python train.py --tie_embeddings=true --init_std_qkv=0.042 --init_std_o=0.0 --init_std_up=0.042 --warmup_steps=200 --decay_shape="cos" --steps=6264
MLP neurons of a small language model. Each row is named by its layer, matrix (gate and up: input weights; down: output weights) and neuron, and shows model dimensions 0-95. Each number is 128 + 24 x the weight over its row's rms, rounded and kept within 0 to 255. A neuron's up and down rows have the sign that makes its largest values positive.
After each neuron's rows is what it responds to, as a language model described it from the Wikipedia text at the highest values.

L3.gate144 [115 101 139 125 123 130 136 109 108 103 123 135 161 102 100 134 121 169 144 116 117 102 150 103 141 197 157 123 132 129  94 201 122 153 107  82 106 115 166  93 154 117 120  95 140 114 111 174 131  94 129 122 115 153 167 146 117 109 108 107 119 119 120 128 146  80 151 158 134  79 153 123 135 104 114 122 152 133 112 125 115 160  92 150 121 120 124 127 103 107 132 105 103 127 113 124]
L3.up144 [ 89 106 144 143 140 181 103 104  99 128 114 144 125 167 118 156 116 111 149 112 127  75  81 119 114 119 116 155 105  71 122 134 110 171 176  84 144 144 136 118 103 122 101 112  95 122  88  87 129 126 153 115 153 149 122 151 131 127  84 123 148 141 149 151 135 127 139 124 100 115 163 139 122 129 128 135 181 150 104 153 149 176 135 179 132 140 135 142  80  99 116  87 121 121 156 108]
L3.down144 [132 118 143 151 134 113 135 177 140 115 121  89 134 137  89 136 115 119 103 142 160 127 160 167 141 129 105 139 139 136 151  98 125 124  78 102 107 144 121 118 140 120 154 145 197 174 136 136 164 150 126 126 147 133 138 152 126  99 149 128  87 126 153  79 123 120  89 144 132 143 100 115 156 139 136 110 138 172 126 129 122 118 152  77 127 160 128 150 164 143 126 140 107 109 115  98]
The hyphen joining parts of a compound or code, strongest after single capital letters as in I-10, S-15, E-units, also long-term, mezzo-soprano.

L4.gate980 [ 99 104 124 111 160 123 144 110 148 103 146 155 115 137 131  91 129 121 112 111  91 135 125 118 112 132 146 115 158 134 146 143 157 145 136 149 150 120 168 106  99 152 129  96 146 158 125 158 134 152 150 108 111 102 165 120 136 148 140 129 165 124 147 130  84 156 115 117 111  57 140  90  87 103 124 176 130 150 123  92 175 175 135 109 142 118 139 132 123 124 125 132 132 168 130 161]
L4.up980 [154 109 104  63 143 100 166 136  83 137 146 171 125 137 124 154 148 128 161 168  75  95 133 109 102 105 169 109 154 113 100 185  80 151 156 110 144 148 111 153 120 115 127 128 137 132 149 141 163 128 134 140 107 110 166 140 135 113 135 179 111 126 149 183  84  76 124 118 146 136 165 165 134 146 134  90 132 141 106 140 130 102  93 122 115 123 138 133 139 119 138  88 118 141 112 136]
L4.down980 [ 85 119 161 139 115 143 123 127 146  84 171 131 145 147 148 103 106  73 118 137 154 143 131 135 144 164 137 118 174 127 133 116 145 115  88 135 160  89 120 108 157 158 124 152 154 183 116 128 110 133  91 131 120 126 128 131 121 127 136 137 184 104  95 106 173  88 146 159 107  97  95 125 119  96 138  93  90  93 161 117 146 112 153 136 147 158 133 101 109 111 141 120 115 123 138 140]
Final subword pieces that finish a word split across tokens, mostly inflections such as -ed, -s, -res, -ly (watched, theatres, Monthly), plus occasional phrase-final words like them or West.

L4.gate918 [129 118 114 112 135 162 138 135 147 135 126 131 128 187  73 115 123 131 115 100 139 171 116 120 145 124 170 122 110  98  62  97  91 151 129 106 125 105  91 125  91 115 106 104 127  74 112 138  62  92 149 112  91 113 122 136 171 195 158 100 119  89 188 106 141 149 140 102 127 124 182 166 164 132  82 122 137 155 154 119 133 130 138 136 124 125  96 162 157 106 105  99 160 134 116 114]
L4.up918 [153 155 161 167 135 133 141 122 152 106 118 140 136 140 134  93 147 160 123 145 144 146 126 148 115  80 106 152  99 132 133 155 119 167  98 110 140 150 134 126 120 124 151 100 141 132 132 126 150 151 143 140 120 110 124 153 171 121 116 149 110 123 105 113 122 128 125 132 146 141  77 184  96 106 136 111 107 103 105 121 161 147 107 122 147 134 170  85 143 121 107 127 140 126 133 140]
L4.down918 [150 104 116 168 142 109 122 138  88 107 139 116 177 112  85 163 154 106 108 107 131 178 138 112 117 141 161 104 106  97 142 102 120  61 107 137 132 114 136  74 104 130 145 125 110 100 152 137 112 145 135 122 156 129 142 103 206 162 159 109 121 130 113 141 137 142 101  82 139 117 146 133 148 119 127 135 118 127 130 124 136  88  91 122 186 101 121 151 102 143 108 111 120 164 140 141]
Hyphens right after the first part of hyphenated names and compounds, such as Wied-Neuwied, Schleswig-Holstein, Self-published; occasionally "who" or word pieces.

L4.gate936 [118 108 139 154 129 141 125 130 100 123 135 170 159  93 144 118 200 121 140  94 132 112  86 125 133 162 108  86 135 116 131 141 142  78 116 101  90 111 127  83 148 116  96 137 127 125 129 137 130 131  88  92 130  99 141 117 127 133  77 148 112 125  67 112  92 129 150 105 147 141 171 153 107 146 143 130 138 114 155 133 130 125 111 130 108 117 113 112 171 123 143 129 157  80 100 153]
L4.up936 [106 143  98 132 102 123 144  89 135 133 148 117 140 111 114 111 131 113 136 104  95 116 114 118 140  99  85 109 159 108  93 157 133 138 118  86 161 142 128 159  90 127 128 133 158 132 155 162 140 169 125 137 134 151 112 127 135 109 129 154 118 125 111 144  84 137 121 138 162 155 147  94 126  91 106 121 157 181  95 160 134 142 112 110 139 148 123 164 109 111 120 138 103  79 124 113]
L4.down936 [143 140  98 166 156  75 147 138 144 167 124  91 117 152 102 102 135 163 113 154  71 143 145 117 132 118 145 133 122 115  92 100 125 110 173 174 110 182 140 149 106  90 155 197 117  92 132 126 134 139 137 120 138 169 159 111 170 115 117  70 171 197 190  78  89 130 110 154 201 103 102 151 146 148  99 122 135 126 173 127 160  98 105 152 135 142 126 127 110 121 152 110 108 123 144 126]
Year numbers (and some month names) completing a date, usually after in, a month, or a day, as in in 2008, March 2001, 11 November 2008.

L2.gate1151 [111  87 140 150 134 112 118  78 164 155 124  82 177 124  98  96 126  93 137 130 125 141 126 139  95 130  84 130 111 156 155 167 178 142 123 138 100 128 156  96 143 118 123 151 136  83 161 118 132 147 139 112 137 125 194 119 107 112  93  75 130 122  88 134 119  90 149 141 133 161  99 162 119 154 130 107 179 155 137 168 122 139  94 157 123 136 168 125 141 113 105  89 111 159 136 160]
L2.up1151 [130 110  97  78 164 110 135  94 122  97 153 135 140 138 150 116 145 106 110 140 119 116 109 151 156 139 150  95  87 164 124 149 116 124 153 141 134 137 132 159  99 150 127 140  96 105  91 144 103 105 130 151 165 145 188 116 148 105 124 158 115 155 179 137 101 113 137  73  88 109 162 142 118 145 128 111 105 124 124  78  64 132 113 156 147 116  92 138 161 185 158 140 148  97 121 149]
L2.down1151 [136 140  94 147 112 110 119 151 119 150 101 123 133 132 114 162 128 106 110 117  95 122 122 101  76 123 130 164 124  75 143  84 124 129 124 119 130 121 142  86 174  79 113 126  98 151 109 125 169 136 172 120 100 121 119 140 121 135 206  92  75 132 102 196 101 134  91 154 125 117 149 136 131 136 106 158 138 127 158 127 123 120 144 150 120 153 159 117 110 100 113  94 118 148 141  89]
Tokens that continue a word begun by a short preceding piece: suffixes or inner syllables like Sh-ast-ri, s-ew-age, Az-ure, and hyphens in un-approved, anti-lag, al-Ilah.

L3.gate567 [114 123 118 166 113 158 155 122  87 103  91 140 164 108  94 107 100 116  74 123 136 145 157 107 127  94 109 144 119 138 127 158 134  82 102 123 103 134 122 162 118 129 163  95 145 116 110 141 139 130 102 141 179 136  85 125  97 117 141 151 167 133 101 163 114 146 170 118 163 134 110 115  97 105 134 158  98 120 118 126 152 152 170 136 131  98 126 143 153 103 175 124 174 118 104 127]
L3.up567 [118 100 125 138 147 129 164  94 109 125 118 138 186 130 134 144 134  96 101 129 149  71 148 125 134 124  90  85 121 108 148 120 131 124 132 122  90 133 157 158 116 136 124 133 143 111 105  70 129 123 126 145  95 127 132 152  71 161 121 126 122 115 103 120 119 153 164 142 150 109 155 136 150 133 136 127 105 152 111 161 169 123 157 107 112 103 167 154 144 136  79  99 174 111 169 105]
L3.down567 [117 124 160 110 128 165 126 130 139 102 132 129 129 127  91 151 116 110 115 110 126 148 133  97 147 139 122 136 136 142 142 109 121  66 105 148  87 130 128 168 127 134 158 111 173 107 156 138 126 123 103 163 140 110 113 140 123 123 136 104 189 113 104 126 134  90 129 129 157 135 119  87 116 107 128 121 190 134 102  71 113  99 151 140 150 139  94 102 138 121 158 120 114 116 109  91]
The token right after "in"/"In", finishing words (In-signia, Cont-in-uing) or phrases (in order, in terms, in which); also other mid-word pieces.

L2.gate1261 [163 125 131 125 170 131 174 106 104  79 138 173 102 172 151 145 119 132  91 128 143 142 110 126  61 101 120 161 124 154 118 113 126 134 128 114 110 114 151 116 126 121 113 112 125 119 120 133 104 166 160 128 156 133 118 118 145 116 136 172 118  97 135  83  53 155 150 124 140  98 155 153 127  91 128 103 105 132  74 163 134 150 106 125 120 131 141 107 164 134 181 131 125 118  90 105]
L2.up1261 [135 136 120 134 125 144 119 161 135 114 160 117 101 141 127 131 156 116 119 153 141 177 130  96  71 123 143 101 125 107  93  77 124  88 140 116  98 150 103 112  90 142 139  97 113 146 133 131  71 146 130 125  94  90 112 131 104 123 169 160 131 145  85  98 112 107 139 129 133 143 109 110 144 114 130 118 120  98 136 166 159 110 115  95 159 154 108 135 115 116 127 147 117 134 121 160]
L2.down1261 [121  79 105 115 151  77 146 120 139 149  81  73 145 108 133 104 109 153 175 122 142  95 116 119 107 169 105 117 138 104 141 100  89 170 116 170 142 119 173  91 172 116 166 145 103 158 104 105 111 128 146 143 103 116 122 172 141 150 164 118 139 120 121 157 133 153 123 122 115 155 111 102 133 139 141 167 142 130 157  77 146 125 128 126 105 154 120  95 121 116 123 106 115 145 148 137]
Final word pieces that complete a word split into tokens, e.g. for-ests, wood-ed, commemor-ate, month-ly, with occasional whole words like later or her.